MLP neurons of a small language model. Each row is named by its layer, matrix (up: input weights; down: output weights) and neuron, and shows model dimensions 0-255. Each number is 128 + 24 x the weight over its row's rms, rounded and kept within 0 to 255. Numbers have three digits each.
Before each neuron's rows, "fires before" lists the tokens most often just after its 100 highest values on Wikipedia text that the model never trained on; "fires after" lists the tokens most often just before its 100 highest values on Wikipedia text that the model never trained on.

fires before: "-", "ie", "let", "g", " the"
fires after: " b", " B", "ing", "b"
L4.up169:145127123150148163120110121163138130134136161136120123121155142112145114111100106129173129159129154140093136091075135134169118165139090157111131150118133105179183101116097172143101157111091158107165118143131126131113107125128143129116133178179156200111114108121129154110133145118131149117121115122152119164126138093098127138106101182142127135173109121134076145080108151108104128120123149139117114141137119128135130120115159167084175136143109092154110125150095159087146174120136131112126148156146140162117135122167074114111132093100189147094098146127134137139135113135128126109139120116134121131108149146136097095095136154158129077120157145137127094145105140134149099107141152169157093134134126129170097128150140145121190140125110154073152115112103100142075139134098153
L4.down169:130149144132139178137069091132144139127178110106125107123145146112079144129131144121139092148102091101150103099106104116146150094102146107122156118125147162158097088131117112130165090084131105179132132147123142164140109149143130105190125136136122099142164134129117129138170150110120087163082133150109146149118126130102128122182108120158127160137093123087125109147097149149085176099148160146146138137151123131131147122116108102120174149162165126122134160101116131109156100145129157119146137147135142081122158098108155124110092111153156119096134116103152121133110089129122101145149094111115185130096127136151137120154099159135121109171112126150140099135117105121170101077154148136136132133102160162152110126106096094114060143098156096130083149128144120139154114110161127

fires before: "ed", "ence", "ions", " by", "ing", "ant"
fires after: "ce", "rib", "uc", " ass", " pro", "ed"
L4.up222:131153178117128159135100109100179087111158119140136146084124127113169120109114137110119152110096108130128123098120129108157158141102092126137115115139170104154119172114093144071171146087091165136153120098109125180138147136108116130089127151131123114146177127077087087144099134122122127104158112114115162119122109153105121152122117152158108147161106141150105154113089125134145189116155148139130112081152110154112130162091129098122101138158113121107170134114146153091129121151123103111119158157100195116150099140136117153111120158092119124094108108120143125107118102157132146091136114104119118140158143101130137163179169109083130151137150134143149096134142080153124116134123122119126157136150126116117101126095115142138130156096153133111111061191110130133132151111098129
L4.down222:117105095090079124126122138117108107128095161148094081140141112124167117127143137153087130127146161110121156087125139151156138134117160145135123116168143142142104093133119131153104147153111150155159148125127150131127130104135106061153157150109096111138109116122131182153155130114125169159133149108180135098101128128122159103132107078105166193090155128092140142160131119112103132097114100153094100087139157158104129130118114094156145121116149134119135124128125080084141127134112113120130139140118144155168121150143142100149140145141133142128138058125146163149128125124098105075129127168096129164098119145142132132114093078133136114135148133131134133120172157083140170146160119124099156141159165100142144112167123163147132177084132143122128191111093145138145137141089138

fires before: "'s", "a", "ason", "ed", ":"
fires after: " W", " M", "en", "\n", "S", "W"
L4.up493:098110119143118150149159131098135132118115095077101119121167129138102083145167139096084126125125110125111110126152155169077159098117114103152093100099119116100113104094113133128176102147101097099163088163123132159116162109138134101124117171107152150099128115135129104115101144095119100106120154141143121138122166139177087134163133095153114119136093093097135126141123115114131101125149154185089112147135164127093173139131200172154139139144058122125127105132172111133103113114121133151141135100145112154153103112114141132119162115159147129151084141152087103114174130113120141103120126141085160113142155116109114136087119080125135161158106119122104123145149119088099138150130125113097154146099119097162128133154131113135141121136109131103112100162124093095148121132102089
L4.down493:132107144120127079138104102120105153129085123144152120139153112141157170106114114126124144116114115084098128135073156154105123146106105121149173107092135126126116115121103087160116096127125132095125131169129139172134135128130118124130151121140131135094129124137128121085174132107150114183158095152145093153127124085150120121143126131181093107139157123132149120144123141104077136130107120113141159132142126133136145145125168085126075163093127153143146125089112146113185149097143129137118125123128075147135114139119138169125131061135148127127121124133173084137135116105116141107116102093110103128156167103144114149145117082102127095107149115142139197148122103132147190125134167154171115103138103121133126110141160137113109147135082138132145083103154192099128101103169082

fires before: "um", " to", "b", "ial", "iet", "ction"
fires after: " d", " M", " s", " D", " m"
L2.up896:131108111088141122101184133130137115146125097114113090120142104076144116107119132126117076087112077109117134122123151154104136158137125070141148105169137126099090145132143176134161097139122112105140115152103108148139151135112108125094166141097102137134099147140115150107145163175135156089177095112129138151071116141159172131165138159083127116131099081121106099107142134100120153115137171124120133157103119098149104074128124164136116134113138159161142135159137154119142110166120153123098148101120125089120154159125134181136132104116126081156164103133127149116120171122167151132126111116127115178141108095164125096122106132097120137149125128140182133160119096139151141092128107131096129118141126103104124141103122147151135157122144120130132104102180097144080083118109157
L2.down896:148134093150144141146094171150137147096118126096113134152103130127078113131173152160154088120119104071092132129128104187138098123146144104181183141106115140086158133123109111117119149149135116151133138093132154098135156104102109095170153125131085139141128105145075166143153139139108152108143128138131132121112122130114166132113155125131131078148129144132123096101147104140150122126153125145169110090114108135106145148160138142134116126164116162137149142122078106107113123090180169129137144125133131153142140134151157140117160150107154137177129146139148085105160142156113129112124129125143130122170124091146132126090123181174168152157146115144190164172065118136146134103124132096144121147106141127157116149128126090096108162113121119168094128115143129139194144111130120

fires before: "8", "6", "5", "2", "3", "1"
fires after: ",", "8", "9", "."
L10.up823:124146102141111147135124145146154160128137101124103128112099138094156148121073141111151113095140156138164100156099120117128098156180151092156120111111137170102111114116139132174133121122148141106101106114123154158101122094147158147123158129124151080122122131152136121089194127153106136135151103151142119160132142149101116162125125092120134122121102139105146179135124096130161102148147105145134119134114109134183136141124112085122132199142134159121101119151144142068141153141093077126150125125126115143170110155074159137141161162112152117159119135126097140168126069119131106139131111091105153118140117125147095148138147148152136089191114094160130078083152121091159092099133125126126154106112143151129156176108123157129106143085143122092120099145103107142132129105141139
L10.down823:147132123115143126179149155101117086154166124125121156165144123102136149083093143099146092112130092125175146113094129133124137099075165149081163125121131114122106151081154139108157128115127116105110142134108096081147120122117095149115120141089111094111121125185094167093111044132110135109130097103184180103145162151136129150143121107119138097122108141120097142133107118105125127121137118148135168119099169149103128116137138127126146120147136167116113116105126171120096133094132115144120129085144119135103121090127094159103124119096128118134125120156155162098120086111136172101131123136118115118146139110114165113122140134136113084102140096143129151111132137119159140155141157157110140136125106072179139104180093128131162169167157124115127166156164101158149155142141140

fires before: " |", "at", " |\n", "3"
fires after: "–", " C"
L2.up965:106116125130108124098092142137158138147115131083136123119132081143083120128094118162115129191127107113166152150136089158121133164121177142135121164130123137132109130180121097098142099109132154139092139117130163119145119117117164082143117088096129132092147068132140121131171114158151095126112147136137126105153095163135125114103159117175127119104110088139101134187143121147140130143160128164094134132169139149137100129123079145132115142123122100145160104118112156138121116149157083138097118098097164154127122122118121198121119117137104172171133112148102132137148086122091108097122138134127178112102132161111130139108126135114097103125147156109088144078130126139103092126126120127093127156089136141099080152137114105120120126129130108118116074089126145137143073104077133
L2.down965:116151097111101119103128159134125099123153116093111138122162137154130143120113088111097156165105126111082084130144115152107157132110127147132110107120120112114066140106116123118137147164178148142142128123085150127109146122121136087120138100141122103160067137176103102135076132077111146113137129094106163130123098089118156135130099139145098173159140099149088127095133100100125140145103127133149142126110125076155089127157126148134078084095127119124122071121083157090113122139167176150125127107103115132119145131115131135157137135167106127095153078131180147123171094177175147146143139136152120165104101159094134144130118133140144159137169134136094126084118135130121100164126095151162131119155164110139100122132135111106114111139152148159120119095140112127146124160151115

fires before: " |", ".", " |\n", "',", ":"
fires after: "5", "0", "4", "6", "7"
L2.up685:161121147095140134131123123179165111132131111131147102126157107157105135093109060127137134094114119132149156113137087148153131143138135118059134154148142159126158148132119176144130144103106159121111129110137114137102200108110139133147089122113136109130147134114117141135101117138141151084152146153114166196138127121131093082149135131101098110137135105156147122124122111130134147104107131109154160116112095105099084189121114138099120117109129117146094109093123105134103110104092113116137131146110149154145125080126181096186109106169126140147123101127148148128114141175124158103086149151155147146132126124176137146082136093142144102133125172140097134104109146127134130100166098110123126124175151135131158114140140148170176169128099111117100104099174133111120077108123139
L2.down685:149102169135155141125155133152090129109152121172110152158128127058098097147134122124128163107113117162097111119166107112149160101150120127135123136077144104116142148116171138174121165122148120095150137135126120086090128128108125098101164151143123110113123118125140135099097129126114094127136076142142102119105120162137102111149158096114166128151121110118098107115145087100134109148072106116137114089148114134141108111135127136091133166131120146114112152105131149103122122117113117114187103169146110120137136074129154163131183157164121161085119136124099117122136156132157135133115148167107206139095170109110107177156130126102132075148185127161151124159151164096161121140096129110113103108128143145099177120117104111171137128154146123119125127156112106136146125142107125

fires before: "al", "if", " to", " of", "es", "um"
fires after: " qu", " add", " l", "ad", "ri"
L4.up603:146173107143118132160131161091124141122136093154136149096090144143133128128134131153105126147102134139163140149148165146131101149158137149156110129092161144144100119156108154153105118133127117160143110111161162169122165119127067124149122099106085171150128128116132122127123140133097125120147118125104140100094152142126124074116154136169170135142131147093145142092141123123107138061168185111149106089145137102139122162102119142102123130124131152090136174119127161134130167127141149108118105114082167111161119137133104147134090093115087080159142128090117124191139084099162136133123092117122081125156070128133120099172123171089161116099105141103097098169134130134121105114153161135108118148108104118132146150132125168122105137107112169146100129147124091134122128103156110
L4.down603:128132130108113131113155131149120107119158158138125159108137148139092102129110084153076131096177150110123143121124163110101146169140145146125103131105111142120122135141156131139115148168174161147149128166138171115155193103140150118157140121131107107134157146151129128116135083091175139151115109146172090120084169135119104078136121135153123137157150104106124127114142129126158147094127116119126097083144113173101137131105139135095104159143153122154115123113093132166133157127128119168145137133119133083142182122088134092123152113179131115123135142115127133151125096107144180144091108148115073157073146110119108136166172150115119120158116164076138164156106138153108112160098132160147111148135147127152167111129118139146137160150141179142168116116156100152099158112114105

fires before: " in", " as", " a", " the", " on"
fires after: " serv", " feat", " includ", " loc", "et", " l"
L7.up67:107130128097128166153141127167152114094114163139160111133122117111156144160098117161133126100157196130112114126086138089117165136092119098100097137109154152109105128159118161139175149097112117098146150102130147093147150111105114121145146094111132105138105098131117081127148118168119172109171102141176111114156127138124139080146119108143118127108142113073131123151136179119149102116113116119168115153152130133101119142146139136178167123124137109149147079105109106110123113109138121184106129141132125158129123126125099164102148149118100099163166168142123145130142120101134133138168117100147150109132101191132155079119170100107130135115110165132108106126162126159163158150159138123145159115111146155141123120142089077100124136134129173112121195106129108142161151114146152
L7.down67:138126114131106118107181172161129122150127115121146106154157129123088130104101154170089166165139099150092121105133121117188104108149151159116142111146114108118087120150111138122141147112126160124105111145090090164116171140137097157138115137167132113110111143164141142168131107153072123121165110198135177150100102113117096125129161124150085115108111123134106153098179125153092112155087097120140153126117162171114117112116137136133152146136109114163103122152146129088129113162133151174105095130111101143094075126108115120138111089120132109138167118144163114142152112091136138124131160113138141080139157132135139147124125122123145091118143101132150138170147152138109133127135128092084140113128153101152139169178153134132139138087083162168129148159139097125110125163101126

fires before: "ack", "ock", "ood", "ue", "ob", "az"
fires after: " G", " the", "B", "G", "b", " g"
L2.up694:151122143150139115129111109182122124131097162134127108084141133149142159123062142108148108146145115137100106119135116137112125100137146136128091120142163104121143097126118137130120137178114117076181125090113133210103119137098172158121120119092097112128108150123110102096204138141097087120118134140158146117116144148146175119142085114136112086149148136126117109121163146141139126121145118080098124133148116105130151168190147146112118124143118123124142121166132138100129142129122128091113093131113111129103141149146132084152130129130151145143153129187144165103111124106137127081127123097103151092146122124157134143074110132106086159129141130132101163112076081161129090147134120113110095112122137157161113181144155133077131131154117168114117102101137102135093138141140164
L2.down694:137125121150077130116132088143150141143138098124144138125104087128108141111140158119102117088145074138119117163083088110124144133120117140189085149127160121120134143130118114081165122092130159158130126106111120136137141151115136148128114116160088139154090146146174104127169141129140095115115135118135117111147164171129165166154105105149135107129145077075131117118101123140112135140119144125141102120125081110126133155179119131158088101130126122134096148124129100110125153092095182135144095128098163078140154128130128165148137096115138098107141089133160159135109124152144149085117105166101121099101162115121145177143112116125142077128131108117099122107139125148081120126103094117087126153175130104155159159187130133152126095099134134170163118100123124153127141068125135

fires before: "ed", "ut", "y", "un", "ing", "ics"
fires after: " pro", " cont", "uc", "pp", "ce"
L4.up720:125102153113122138169117144179165155145131115143057105102104158087142182152126183140150119093119086159148151141095119090106104134136153114153094087158186166111129116104123174121132103162126119124135148155132125184088146131144128118096145126146119132122112123105115143146145174167134145150138110121115163138163121149155156157160125161166181143097144160142145116082098158114076152171144127144114101143134135163108144156125127094109160110138101126140117142132118166100101158094124138135125131138104175121162093125106125113101117146121092126134131100111131117130104079146137114108134113121108157113149125153119142104123124132106121175126149144128120172149114120143160160147090133115111111114180094112129122127093126079125129143130138094131104107152100107133159141164095138
L4.down720:085149153088149166147187125131141136118083143109152131095095126076134148095154105143145134165176132126133121097138135137121128141126126164154121110091169103123115108133140139114136085150111110131117153163120166122100121151147112102098154128165109112154098154113108134140138152151102162138132112106103146158112130155125159131110105176128113158090120131175127146071147084088076109149115116106156137144140123111125132137115125155161105180136139133165149139132135112102164136132143111129102120147112148102089101122147134173106139147126161134113135145163125159153110119124097165121163113092120094125100141136163085151130163124167113146146116150143137126067125089174110127133082117134117123165123178083118106098083108154125113124087138156137113105103137141077108096127124116

fires before: "–", ":", ")\n", "-", " |", "+"
fires after: "200", "202", "T", "ulation", "199"
L10.up846:172087092163094106131148118073108136104148141156125088128126158167114139132117104144121091130127107143115105137110104108105126179103102143124167122135154104138145152122109110091129120126153122124119120108108196141122104120096098114170162163147111123141156123127124171125100131162095117119149157130128128113135125126099118096157092121121129118142101117107137105145096140116166100111120155118151120118121100134128148163121113126101103119136176108082123132138082149093127136119088166134119116177151141194098134070117089160124130130090127051090133129153129138138125124137123131150148143107130147123154132127138117133082093138172151099130104127091116107124156128118124144173146162119125174151100149111148103169115137144155148119128104145172128151103144130144120210081118140
L10.down846:087106137137091140092113090196121114148136072135136128133148123129149117117131105085167131148137099121146143127139130163095106160091155105157104158091130098127133146117090130142113112138125173154099123148133080174152111107106137113167122111111172115107155140147140107171107056104119152099144125161101157147132120145174078145135142141133127128170162128146101130166130089164137138166081135119125121107159137137097125106129096114086129126168154165120133102115145148144126109103102139124122104120137118098185103109124091098149130145108126150156143117159119096104090120115114101120133137112141130121091130109161135131146144161138141129137136104140104120162114147189145131154154100116126071128178099126126121138131121162122093131130125137126066094134134084103135143123105093

fires before: "um", "if", "ity", " to", "b", "h"
fires after: " qu", " d", " D", " h", "oc"
L4.up223:105142124144114150126130149178180131089142145161078126132193122157118121101134170127148095108128156122125127134103102091132104165148112136146117141116139098106151125112147112131161176147093151103152126123188138162156133105147119133167178125115119142094141085146120119165143140099111159148108098116144135141138151166124115119143159195133176114133128130104072115170114152131111136115132151113132139144107091143148124076120145140098108108141128119167099155132161143149105105109184163112127113170130182142097108114099116125177126120104121141153135127108091133121122171140117157128128113115194120118141119117112128118124177131178159160121134130097127159150125140144157150120152144151129130105095091128169094147135156153154150167161108141131107107120146150135099109127146102
L4.down223:110114097171106151101118136136130153127146172172134133152113143155163160118200146132104115130110147116164163169098128130142104102129168153117141117138134180139123090112137145139112125106115187155129118132154093119089161137149150121134127095116096151153112103164131144114113139152096090117118121164153118129106132155153142110099130116145183132101110147124108115114119123176177120145130136125101107159147094129155134162127126136134124131131122106139134095150159109160140086137146190145110149130160136118162098103122160131137162107183142123136112142124148099108158129100147156132120105143130074146150097094108090109110121120092122157140111092136116098145097117117118108142091113110170139090125119076132128141141145154107133109149177146112096121066186132143171109110113159

fires before: "us", "od", "il", "ib", "o"
fires after: " f", " met", " F", " ex"
L4.up299:135160136109169162133099129132153077138130163175133153122175133129124120117169158120133096150118128124105116101163123100146116124164120140175125136130162115101126170110108112111156108144097039140107139141137114111132138165136120154119124137103075118098140142146144146145125161123122096096118084127141133105106130125174113081130114122103123099138117140111099096140113095130114091121155116160117108114131126140144137112082134138163092109122144131167079136112086174138093098145108137114098097104104117148135138116127141116168140073165121101129119126196137147152136135138141147101133086103095118099109137151132111128137148139143117118112114120098119148137119138121129087139160098150101153141154144144162127119142150159138132140149124168137088140043146130192126175127157154
L4.down299:127175101111144128115131120131137114173109106081147143173120108115117164134090140135130136080151102140149111164141114114135098093093148104055126092116142071083152140116095099106108106128111074152099134115154130106135138115128148120121128137107133109112147164114097138106153128091160121128076120097144110147127112091146138170125097145127111104129093133082123131133169135109122146128153093137093115138127141178134097160139123122167103116152096089132120112129166075114113177143115107143156146141177124089087098129100123150125170093179131117141089121098141106098113118128132160156163136168139104109107099172129098140104113131120124127103123114129111093142131134113112114178106143108144136151140139108152110121155122123138114117151157164132132089116150127140155067147092127

fires before: "a", "an", "and", "ign", "y"
fires after: " K", "en", " Aust", " Sy", " Af", " Th"
L4.up946:147145090121125144087129150124131137080192100145153130123093103125119119163148136118099137121099159135115129130105114153170133120151127125137101168122157142126094108129137150109122124095108118137161147089097163157139142110124172127127096172125129137161151111072122100077153131126122160079141092099138120121155143089172129111131164138143138095100154174103165123148151136120138132161152106143124112124153124173115130101105124137125077155132094115095144123100128183109126084100128138159152109165097134156125147103132097109122160138137135169167111190132146146106138108136132125092135076110162138115121057075124137151089165138139143149118108143067127156157128100160121157102137115125138160126131124135088131115145134134089127132108137112101107156136106126119106124121159122
L4.down946:094058115127147085137098117128135070131110101138123143093153130148148123126125118098112078082146122151135116141122157119164179154114132114126145126155145153148147130119091134119150108113109118123104086139096143161174105130143154139088135163123096164191091107146129121093127110145103125150149128137137124174134124115128154148128148147103126147113121110094178147175104123106136145145086119073133113139126135130101107114167118132165168159135149150177106141129141114109123164113112165101129137148166105121112164110128142108187130136133133092126137121142156140117166139151118143135123120085154107137152097168077142107055134111106128108110139155090094143076135138133139154131103142155128146087128116152148140158145134126109159145096124123153144150106112144082101168123108130

fires before: "pt", "g", "il", "ro", "z", "m"
fires after: "y", "c", "g", "he", " Sy", " c"
L5.up703:139116106126154153123124120119123144181109115073135155138119104157161158136132084101144091144104119104138138129166126110118120104140141152106153124156157146121105116108117116107145121128129141093122155134140129159096113151142164135127150137068129126125135134147102131156155098160157142127162127137100124125143116142134163105087050115140100191119126104163162119145142108144101133126144178123133110091145152169090109111136101098108134164099129121117155096128136131105091135126128074125107118099184125174156107105112111086113113128168133109107150106152074155110138184107134137102130105140152127089108161135153100114130140165144116136113130163086081191162095107136165180150107123119122153146075143146149122133122142140124135135092141144134102113135158138123126154130171116
L5.down703:114151139150145135119130133126119116143127154105124172165106104132135139145118100135155102094146107188135125114096140137220143126157149123106189149111089155115138136149141108121145134075134109117161151126097130120152128156108153134133107168145134086143129121089116149128124143114133109108151108106160123157143186113088150127142143146102118120145076122102128160122134129100149142181122111126157135149097151132116117101099137121111163128091140091111132113135088115152084112161129103114154145118079175127115177122104101123113123111132110138135123147101086109102118111108086110131158100138103088116120097086110120137136179164141145127168169120122113140115163146140113118149095156109123139127139155130137176108147139106133115182098133125132078110146143081147084099128118187

fires before: "id", "ley", "le", "i", "ers"
fires after: " V", " C", " R", " c", "id", "pp"
L4.up461:115100098141147137121112139091125171157139122102117129104143102107074134122085128123112086079128104161149109090127137148141109127088129133137135114133117168142178159128116112141180148140137115132079116115133145125119115093092162148138099135162096153135138138140182154130123103091157101099070122145119161144132118103128121097163141134136158066096109117128169177132135078122133102123151138121117139158130181109124138140165151163122128142132144149104140110147118106085123113135153114127137119166140152104194135126129114140108079121136107115079135129117094104154127103167093119123137104128140154084118139118159137121149114099155140102159128110104045132118139126177129124119128177126146140126141149129124093157128142140138102161170126127164140140124146146142093102175120095
L4.down461:127114117118089129134143101155092152151100130124172123103154148137101123125151102154140110144131113127157153127135157122092109114129133127085096140145127131144116145136077120072104088111126120128171192145120104076077143135166134122162116141152138142165164100118121173114130139134109146111120143139112123146212106148141093141125104137148116088102143112105093072127122121146081085119158155108113116145143139139125094130152128118127130146122135095107138130103133105124124149182119162145153121160127124145097146172135129077164092117134119111141143135068119115152155149185125121140101136147076141146115120136138111138156147100147134153105143127129119149112114080178152139165096127136118135137109139109138151151149123113145150070112166116103145112109081165118175129138165113

fires before: "id", "rent", "k", "le", "i", "ral"
fires after: " C", " c", "c", "C", " the"
L4.up437:082153109144127120125114172114130085117140115125172088142160142124150115136121121118159088151147190156113158086136139104141096146132113179148112131133135154144132128093171082154162137131141134089102122121127155138112144148147157151159098121134156153143150122158112122186123161131123160170119129127118132172118106125120142132161139140129134143144106091111118087124160116142122110133130193136104121123147119094158129084143103112118136126144132121142149134113132150144173111102141098155135103135105113123141136109156136108146125150132147102147185140159108116143181138094106063085124142132055116152090144107126119137102088130143129171120125133119112085099094129116146094108127161083137139119092174160134123106124141119126068109138174121105090157143115094135147139113097153
L4.down437:102131164143116149152142123141098122141161160117101125133151152190112109142135127146161101156135129076172134106117121126150146103055118133106150097112134145115136097131108109064124131119120167142120109105122160112108152136086125110159127114152130111155175130136187120114134107136100165154142159118159120101145113112083134133135129127140127130135154105144119146112088178176087119115173120107154118148064111126112166122184169090113139144087130153126157088111106082119105116146126141114133118090073124123070142119144134147129083102151170112142127126100129140126131133088140118085122148149124143161115109132138098126153106171121117115144095151115153062141131116143145120126161129111129124154113151090130159127107144071136144141132113152134139123160133160106145140114136147

fires before: "id", "t", "rent", "p", "por", "i"
fires after: " C", " c", "C", " N"
L2.up302:148109116134163139097077105116094101112172141132156118120110109148157115150108128132153097113124174147113098091085113106150136118129154113127101134182146117098164116113125121112133145117136115101147111162134121127081167155135144121106124113131115124135125142162148129139134123113140125123124129156123119166147123142133119115187163128115142111152103142136150113107108126073121160082143179123125123113157138161111118099155127140090163098080154114125126130116147144140154146128161116070127096160129151123118095135154181117145097075118117106125117134113146095162146138138108105165167100113118149152128109085149077114119090156116147157112160120150136109084145173146105085147116146134103126159144126125165088137153085167129178167174128122132150130175124095167141155077114109
L2.down302:104160146146140146099119119143117137139104124155122110109140132140093119156079143129134173101166098078109148152128133144164146137131176149168151127117079123147162099095129119108122137121125143162135150121124128145106148137123172145113117130146119126112175133151138165161058127080154107155140106130118100121147132083103086149137108125141133170134169134155132098169114090105110102135149163117098188147128120135113120102177153123105121095128117111111127116105121151143121124071134112120141119157163136129119204142105136160156130121152089141156110128090137157162105140138160100131099123149100133106146131102110136132173105155152116136136099125111115133122131139154151120150125161176113109151132141137092179132079089108120120095107135066147155159165169129108143123150113123

fires before: "6", "5", " a", "7", " an", "3"
fires after: " ", ")", "–", "\n", "ed"
L9.up535:128115108091124105078116113109142160116117133121131175096142090125132158164117163151156108111175118113107104119122125119078110097179162088109136149146144166106075143107101175132165111109130161122123137140114156130118095161144134112100110058082108123091153162091122094177115137182107160165143132160156164118172121141144103150103140111106133128158136115165089123110150147116178115146117108112117105133120139128156107133138121129101114122135131130108168115146120116132138156092097121116077113131172137113139121108142136159112151140178139108112097121128122152153161109135134151147131171148117146076144125117151098139085151083126102110111149102142107140154159112102141082162105150142107110123127163125122098099116115115150130107116097155125121111136113075092135129131134151
L9.down535:169138096167175146087074181170125149105119177150154062157107131127078183097134130114172111160122136158124139122153119106138123086137138110134129118137141115151130103140119171124150165159119140162141114183117140146139126114100127108138107118136108128101137133143152127153139143143114147099127122161088132117124139105149122115117141105143095121108112149105135146147168166148140136156124109173134097131138120111142120110129149104148143100156120106082170141097138135121152136142123151137120136131111135141125145148116124139116109109118117129155135138137101141133150085080168108128165114095168142029128098114133143109159104111126140140099136100142130162137120109089102082089169119142139125130128189083117135161142114163077139154169168131092117112107136118114111137136123115

fires before: "ect", " of", "us", "il", "ort"
fires after: " m", " e", " a", " In", " f"
L2.up73:114143116159086185128126129093136148166138123160089134149158155175130115169121133128175112109162134113119140101120090081159078099118118124111136118109109143130144119126132146147137157146108073097096137164152108134076125113137125143132097134123107142162126078115125127122094117137161093126137131144132120086129151117081113091094128136126112102088099099140092128110121095095118077134139164143107170160107149152122138135121149146128133124125119163161127184163131147134172122123108133151084082104146130153114129136131120095150133126164129120097121150120079155079144113107083134113111100153136098136059098135076098125109099103146130178103140163063112135154094121143124151134135144137133144111131145123097118136139152149138116106125083128154116123092121136114107139149128118
L2.down73:128109096148111080133168149121106081131166135141122113130125125151096125155157144131120113126206101161154124137130107080177137122111122132133143087149140120107120110141126141134084162131143121130149101167160103100081144115166109113139145091109128115166154165172123117109091094097126121123127107144143132120107125106100099117144112118104116169182138120105150066138123155147097132177124132117159136154153144112099141123144181148087140159116136118140151206147133093119157092140121127122143100111157116171145125129097161118130120098132144127114132134134152144161121100143105130109123118143112141153078128109117080141149137145116121151098072172139131118196105084125118146122126121106139123120151155128128146107104102134118185157107151173131154142138122130128150157159131107

fires before: "h", "end", "id", "y", "ent", "n"
fires after: " ind", "os", " Ind", "ep", " O"
L2.up792:105177125112117094099117129134152115104112103168115138150117090103126110136128157137116097125143101154086119132146134152186097072120087126146129150133136137143133139139136141109144114161143170128118136148100112138132130115163107141113109129148122121130157121145102143093178148104139155141127105152081146099101144129138164104100151117114172114125125094153091118116099142152142112122211117147129153133183128130154171163104142128182108096103137120156101133154107106140149134161097148124111155142153204149169121141162088154137102134102145134148126120165140140130089140130168113103130104133157182108118101140107121122129172132148134108126125079142114139106122197096131122118165149130106112155116129115138153083141132124124124128126156089148103078127175162128151133107107107
L2.down792:080098144131103115134123142131087109146117146150120158087134084110152189132115114139127084110124116162125160154121129145185177107114142147127171122175146108146147165116121132106135116160168115132107147150109129111119122171150111150101093140175106136141111120099137139097119118155141159151126129142109102151128146156124113115152163138082158170174134156139117135139090086139148120155116076117130121110131119187159144147162142108102117120104152126130116138106128176144139132117111186093098140148122142162162126175121137121146149160158111135158142091147130156127113101113107106105128112100156115122100151109155109114100168143173135120121132099157143105127121165126185098117098136114111106161140062156119140104118134111162113099144130082107122131098180142123144146111130121

fires before: "7", "8", "6"
fires after: " ", "|", " (", " |", "–"
L9.up560:143123113136119093117151117099095137097133151139121125132137097143112098148145148131100133124156147108138158138112134125125106183147132118113115130196163102088104119132114132077156140128107133151143147131161155153122118123154179107144119121136167101156085167089093094146143142160096143112140125121165155116121094171185109145079110124158108128159148128160077140133180148129127142153096096109092123109177141073129104097158099191126129128179140144154121100116137128126100113142134126091124130149088134111133100141171098149139144137171139089106140123158130143165116121111119108119123106160125183117151121136116102156131071145152120119134117119143103142134175103137098127112111154124138117106089172113157121102161136122096144107136118163093137095120146122101156107138123145
L9.down560:200144147145135091164127152124180104116110125145104100149118069162125142098117111088098107111172106156120109110121152108089141133079107114131141131131127130137146104117096168188159149158060114142109141132127138104122126130105131178115176099120102117161111143137147100101132105137160127128111138128122155152081100079095120149092139133166143120134138123141122144089121141114146128122086080120130159128117109137140100110102125099144151106162148138128116163107113099114100116129136143106106112119118166151100133105151093104111140130119125118130099140159129136188163144088175138118107095124126137142085087088097135132124123176125137137159115151145129106127133119118102118097105095135150141146100112101133153130160122112100157147097171142084154152165137114174149118140142162